config.yaml
num_hidden_layers: 8
hidden_size: 160
num_attention_heads: 5
num_key_value_heads: 1
head_dim: 32
intermediate_size: 832
vocab_size: 8192
hidden_act: "geglu"
norm: "rmsnorm"
norm_place: "pre"
norm_eps: 1e-06
positions: "rope"
rope_theta: 10000.0
rope_fraction: 1.0
qk_norm: false
attn_scale: 0.177
bias: "none"
tie_word_embeddings: true
parallel_block: false
extras: ["capped logits"]
init: "trunc"
init_std_qkv: 0.0539
init_std_o: 0.0
init_std_up: 0.0539
init_std_down: 0.0
optimizer: "cautious_adamw"
learning_rate: 0.00134
lr_mult_qkv: 0.7
lr_mult_up: 0.777
beta1: 0.9
beta2: 0.99
lr_head: 0.00774
max_grad_norm: 1.0
warmup_steps: 314
schedule: "wsd"
decay_fraction: 0.624
decay_shape: "linear"
final_lr_fraction: 0.0
batch_tokens: [8192, 16384, 24576]
max_seq_len: 1024
doc_mask: true
train_tokens: 94110000
max_steps: 6174
dataset: "wikipedia_en"
MLP neurons of a small language model. Each row is named by its layer, matrix (gate and up: input weights) and neuron, and shows model dimensions 0-159. Each number is 128 + 32 x the weight over its row's rms, rounded and kept within 0 to 255. Numbers have three digits each. A neuron's up and down rows have the sign that makes its largest values positive.
After each neuron's rows, "fires in" lists the words (lower case) most often at its 100 highest values on Wikipedia text that the model never trained on.

L2.gate680:109126108156128117171180167153148122145075086140145161081141112114158159140191156090158101105100113107123122120080118072105110137055101135107125086132178138132104150101126103110157119171110126182097066149139132113145096129120153112117159182157120159130140134142107126105168086106123064079106101188145145099246180107181083087137118118160079107161116113124109183162117169143075097084135146105120121097132116116132192167084102103187105108116147099150118054096082112092100148203113118
L2.up680:147137101166156131093127145079137096176133170125090149130150155106091164081102134121118068160095162147140135134144111112120116105074154131171145112085123132123111131117141088136144159108164137142150120228113117185103113179135130201140109145147107138203150197132110136102199067132148122075125122126106139118152093153050169117114117174090098081201108076206192096111056147143129146127137173108172170143087148175145164116152140175123095153117138117182155155155134149093140155155137094
fires in: "before", "while", "of", "against", "when", "fame"

L2.gate174:160104117151150136132110119115080118111009111163153139122169171074180102111095120153082177189108199131133098112152147143125106078154109103170118090113175175111132134118125162130114079151140152108155129100159178148087135141124105175151153115163091119092121141054175201164138145131107154083152105083074183100111134124156124157102130121158138091094110105102117138111130122103109114078196119087121120117132121146123145112104104170109129175177121136127149167214111165139130098169075042
L2.up174:135139136118129109114218174144143107108150099081125141151135107139128115103081082154117105161151163176131096109166122163136109093156082110094108162040211113136160116065123108123128091124160132147152110088127165102087147172099134168165104139090104157132039109074106160127087114134155191127163095111129191164109089102118160108128062116097057149099154097093111070147086121097127098159126109189155176070133137155145094129162105150106172120129159157120130183140132118174165121118073107
fires in: "have", "he", "she"

L2.gate307:061135163153154134117101091108132173127189147117112100145159074227158137164179130065072136149162095148108168125157134154108135125177180158126080132128132109122150149109126118098136145066106125167168156148082162098107110169129128155157134105093098124130080161132052106135078124111128159096142131135150158145174127141131122126095182041120112106162118125162110093111102077121139146196183157154091121110072141142109159154073153087094201127062135106151124102093128099094147113094102187
L2.up307:084122099098149104133085141096085103183137158130146164192081112183101154156195183115093144155114107076134146127135126171084100133161150128173129037139107185084107090127146130063119136080110170135049136189138081151193137123142088151171084156140149110120117179147111109152104152140122179124150109156176166117177124188086134150118171060122129127126094140155108125165141128155149096119134181166116130064129164118098111145138096091104171145098156111137190063129141096142107119107098125
fires in: "in", "000", "00"

L2.gate4:091131163057186117090125059103175096116173083141109095129129169104222161139157073135126123088106111121183146148155186157150141066146195118125139137134088171099144128155145117122132147113079174047148097156132074162109166121053146170152152107109087032123100148157112095089147111109091131097134119141099155151131084118121172119101135147125170106162152159097137105132133121187136157151148147183135146085168125175116166102094094139125125163119109126116210144147150131106108138130159139
L2.up4:139166099161145113059158131084134202078124103141113101153132103110118116111085083124187058076121110168097120129165090119123100165125155113158118142108123125168159112103112032108120167163134181153170159153117115111143143133153079106134110175172138143155124125156133161113113140054120127124105145124061123145183175129153126170125093165167129133118189146129059116143177165127103105181095132080098115097090193144150106135101112147112144171056128140167175111096139178145127101142042091
fires in: "and"

L2.gate656:095142163049173158117094089070094124156138071154160166075155132110201179121180080113070122139124203075125132128115136118154082149120086087102075128126127145181055140101097111090108155104177128137119130147127135094125127193126080075102123127150119144096120125131149105100175074154159147080110164092136124114105135093131092104084121087133141125094068101136094154164179154145089085162063095160124184164181132133115102135150123193176147155131143125117164128150097151141134126141118080
L2.up656:069122079121182163040052134139133055114074145123150060100151150102095101163107130116127142107143138100132059157184116123131139127110145097172145089170147141133095105068048137102128082133155158098121085135114114060136112115145100135174179150104095125105163150109160108117138111130074171107090124078138125087141139146102077124146116127155142164059127173109144162115144091133122104114123085157107127154164145152116092102142090116151084127126154187145128169169138080048134085139071092
fires in: "for", "to", "an"

L2.gate401:162107132162099144196168092115127158145180131155128121134112103160121129116104071090165153141045132114166159124146134118170151106086088106122134169114135132157102097126172139147105151129114185113114107152142104138119215177071137126096188079139078117098133133170173095131209156124161132109078099130103117157180126141099103069057140125119128122096136116162185150122141100131096081103153110158166146125105108103162121124054200138164119157153123157161162096153086164083182182193113106
L2.up401:159139121175110108156151125119138133068097120059128151152143040126144151166121164098137120132089153163149146097158115115115156076116053105134061185114124059107110159170185158165106098118127127125109169126132136127145108140151117141141072131079084137127171084144132101154141129164209112083150099149146150197171102122119102121150119050140119158069039078103135102104119102137208116129160114122145134101110128120156100112097163156155157164082160117176189108064137104116139124139126091
fires in: "while", "which", "and"

L2.gate385:077120177122143120106152113144105078171124166113070176134185103128166161159129137125125148141124129061142102095154120079148165142155082103148201207047142155128145103139137137146095154108106149122135126136156120110126079122120097142128093100179104060176084079107147110138100156071160169126048130098111111072132085091123119123084136150089128142159106177103163086162119139068148178151085128129169093134106095173136191136160164096112126069068132145139118158106105060146121137141162100
L2.up385:136110094144147143142168111140107155101128159176155113144155071101089120127072192135185090153122160123161055177169157107117144126165142163118123122163170160105193141137049099117093133161105118074118100146087148110121124123057119135057124068155112114105077114130058170079138147168121129079139073173113127087157097131087130132196127149144141143148108077116111153140072097183127127094162108179162173117160072149164109112119153147202157117161125088112091128157156161139116124163102140
fires in: "of"

L2.gate737:156149096110236158122165101103167147147104035126112121163153176148095175124121181140158135158123175101147129116165136157162135104118171142136150128167127125125119107140066095138079095137081149120137140213085096115117114103128178140116089140158084094163144132125091179084158155157217086148127117121114124126171105207117077131143172151170203180116163130139118141105116135173134128120115096158173131125130203122147150126124115163122109181120156091141109142149048120098156117121156156
L2.up737:096160142166157133099121124084120108090091129150104113134155126134115121177081148119132079080048116109103104080139120148156156157127109156153096147100099102079083085185111066107080121099113187154085131126106139104147140202125135169151120149072157165160091112105181123137120139186120182123104091089122103115136146112115103124143101190179111149195100122142092183118141077130122096099137135169109231103129149105150133167019135191150103154146144139146137136097156168124098089159154118
fires in: "for", "with", "into"

L2.gate139:049078094135109106077164085131176092121159132152107150139152199156166077128101149094011149152132181120153140163117135158150128117124153092151139123129098078144177167111144134123147136163158188103120132144108088152093139159129131139125122141171159045137111104105119134179115128141163106133157163051100114162110075130165071140188146088101101109150128140155091151082102171154137147139107114146103151080092084095087118156152047176167121126130181124123108114107139172085122153108145089
L2.up139:117088111148119120115148096127082084151140088170138142183136110104135123105074172118102143107133188137135120112183080072195157075088156106120108154098183115210158159116090121123179086189128158115099076123157156139122178127144081146094079104190141083186067115115133144138101056123135115136128110111156150120101143116134078160156132066099100078128128109121084197137148115141116106101169066126094150085123128111117131192153125171140107113136154104126132159055068132070110109104142121
fires in: "of", "to", "very", "for"

L2.gate242:107189098152110148156133107083079090104107010095104133103123137125160192082175139097082048115095163105121075130146130090156131089151119140153127111168113133149106114081184120123131115105131135156123082118086141140113152120101156105088178150112187170138125089104107113126151133130159112120152089090124142116139169121155104083067119090203055136150123142123086173113143143162151191087136102127127167142144177082127110133132143176080114137181153163158126060126084138112136151192074130
L2.up242:158140054116159107160146126102110117097146129162136144133123124134086200168148082104129094060065064102071164076152069086127183106123119120106101153144074146142147153124143132086167133056146116126145171153135088150134135132139139129114091057102160127101092132111170126145131095152176111138093105127109141186154118146155130151066140144174137161142139141163111128143108197191108111162119146161120179162123167127104127123139090130155129155082193158129174108093189058118157156127220149
fires in: "with", "if", "when", "while", "than"

L2.gate235:063148132152125161126219162155129128143122130132146141066145144112103146106108139083107073161076125102125139107165176117207141135134127161153094098145151124095206140131118107131116129150130122121124099130148145151081210186098096154137136177130162083124154124183112116071131175167139152136159122118163155107156121141136133139165100130046107102209147094137069123123105149091099131157131080173122164058106131178143138161128139226152137143166127112067081141134122183129091118152092164
L2.up235:215122102109060094150171145125193129116154137156155097104107135117108132092085092080129105133156169097159106135125102075128138135087156104192134106184129149122043120090117138153182106126134164182123178088209192125121135117133140102087153174184167130141118091135116162081129077136167117125190103128205094094147148149129143118156115140138068085138171144154104104145109121135108172121093117136136108092177109141137144186141097131122061111137112180105093092145108144101147073183101124
fires in: "of", "ivory", "rokkor"

L2.gate211:084154110118100154081126134122097149138119132092087221145210116175185083109135109116116142141124141129166186121126133120132108099140172166114120163165124079174193150147128124077143152186187183088114137134063113093148131200181123132151136157172086129163173106139098138158105106149141099093141145124128120170084123079170149094130180149156079108108113202099143109080103101158120168153113142098090132137109183093128162142176101083145094130132107159085100129144182092119114132076098179
L2.up211:153148102138150091137142141151095112120118128135136116106076149105161134094157158162138104093124137128102095094146096149147125115084106133112166164119184143095122122184066104105088137159078196157150151177155068162138111140139090107129146144115159092117092154136085191105097057112188106093179174179154107122105173143156106099092171096113121136155188162109131107124092097164053091099126122053124125072159082153148173121121162124182159115196160080108125102098119113171164137108046163
fires in: "of", "osm"

L2.gate162:099118166137100125137112185105184133144118080129093151159215096145141162126131160139125091126150145101100114172142092139113118181075078123163130105169176111127092128202170067099127115128177097145094160169106177153114101098156123097172129105143164166180171150123140121133139104127156140046117078078179130101121114167088113100106142119088090155110102170112118170113154098098134121165143156026105124094110068134126134181111158141163114095120075149121194165158185099135109106126116175
L2.up162:091135086142125045096134114170144149106164147114117155105131136089134139096132160122140107114115152092144053138131123113132118152138058216139089143171155147102164111095126087107139126092096122092106101099183132119135122115144097088141105187132188138152130138164122104120051134149128055098139071151115095150061131122206092139134142095116080145187133137121117167138082067143106124116178073167102138129255110128137145152120100132159154097126089193148148119161112137091146125094150125
fires in: "in"

L2.gate345:116096166086095136151146107126094192114170156139116107153137131113152175121168139127131099092098142145164091111159130176101179102127114179114163128161125116108132130078117151144144122059108120117151080146056202146135133166118105179120075145084098141146126194095081131066112120067129133100100068104158129112143133183155113162131136117146160122102102178095136155134126114159184077134118116223062139104089121160129168129137113071145216129133142144154184135116178090154105163082186115
L2.up345:189110149124138171150162140134077050118106144130140077125143176117130080113094177063186142109108129085124085127110104098125179185048103151087139051156105120088116121126111088120081117089058123091127125156090135072167166159132095131147134185132151104137151137184125142070138085150152093113112113139148052094128128190188105130117122135128174148106093136143105175124098143104157114090104101161114131117110134164065201131119135147160170120106079170121143111132126111087098144108156183
fires in: "in"

L2.gate399:123184129172124132128079102114077143147111168119149142088191114151099091127137192195056170092077134135123144186114114081137165125138091125194155098146104123144067133111099100119163112118132119146121142194113127104119099158163100158171109098176132108176125091096103106091128065097078176112175126054169141113112147121136154115182113088120075174106092088137133117082123171101120183133079124144108188128088120130135145139115106163118132065131157137105097183165153132082135079097108186
L2.up399:082097080198100116115135111097117173116096106113089135115213151103129171085156139087152059098103198157158101093084132146176076135114156145119140070179151162177158112165102106073113128191104076150153092090106150170140168112105099098171105173153103108126106143124109165102129136170105131126189107173084097126158122159176064156103091143139165129135095164090103123129153085150111139128176126147089136102099123144166119104115127114176153182096171194117082142144092145127153152136075126
fires in: "for", "of", "by"

L2.gate253:081094151088122154150101139101137146082121175117197125137109147132154106111103179146096173150121161124133097147083141119192061172123145125151139111107191094082077182118116061124195184098179175147186151130107123150112162074110130111121089111109167175116104116127177160146143168188114104162104120100128141128121118129152105108146175141186109135186113171145152142149134099166160159174170007083110145091142125153154162128157110103155141097123139155148134104118081147144195143161130108
L2.up253:126139114200123161137060158103113106117094141171080138161139149162085118122087115086098078130102084138158134116091169090169127156158110140153117112115141116123107209167194111125128074136166166170143147140116154160146124126156126177092134138108143129093135106136154124077145098117149134117128139135130102119124168040076079138160158148122126112165087139180112140112139138165096153102118132091115172138108199125128076144069082140208097121113162226120103090125033131079172091100119108
fires in: "with", "during", "following", "against"

L2.gate695:181161124123149168158130037160147122160111106046159163164142149121164132137146117097095160094050114164140121122119136154142143115154199149167159085151166068095093111110144123114100096172074094146119141211142113108179121118117117126058108172170147152167170103139121103114172128181137155122120080134090130124132121141077101185107081145150119162179091193108126112114126115153105133199162103105104122157107125099188161147149056154093099157115169143125125147106111135180166113157139087
L2.up695:122104071131119083173183144089072116128112151113147143097124133124140183172155128144129118118119089099150181123108084092152154076126115148106145112081101137145088098101120109121154151094097227126151089208117110162128182122080138116111153102101080172131117130108073108132140134109106105137092067130128057118129183145140112075157131130150051182156154151083146102120087215142105148107125097167138141182122147129161165135157150109144124153113223062156188104086119149133117137143152134
fires in: "to", "than", "by"

L2.gate1:178070093121105104108103164121108139128165105109128157059152162135078143073161160110068140092059076126184121120130152154145099134139079133129113117074142109176094130138141129159107089092118103121099124141109133192096137215097145109135200104158138089113105129153077075126118124108116125149166148099101154133169118097178083112109079118111163158098139080147135118080060137133176129089164117168070139101152112186157136149158084149090155066116164131126179094165110129145047088149117116
L2.up1:182082095092138109131118111094118111169163126139123171099155157080150203137155123127111125071064134093219117104149140120126087145111134107128101126062150092142098090148129113154122062089176071141102108149072138135138090182147171105076177105146137099109110090162093129107118113072129088166104070169120099129157117078160118130113077154163130138110144091148090129172084085160136096052149108138080151166152127134158138185131113155137175136089130087105133105121113122095072057180126110
fires in: "has", "have", "with", "having", "makes"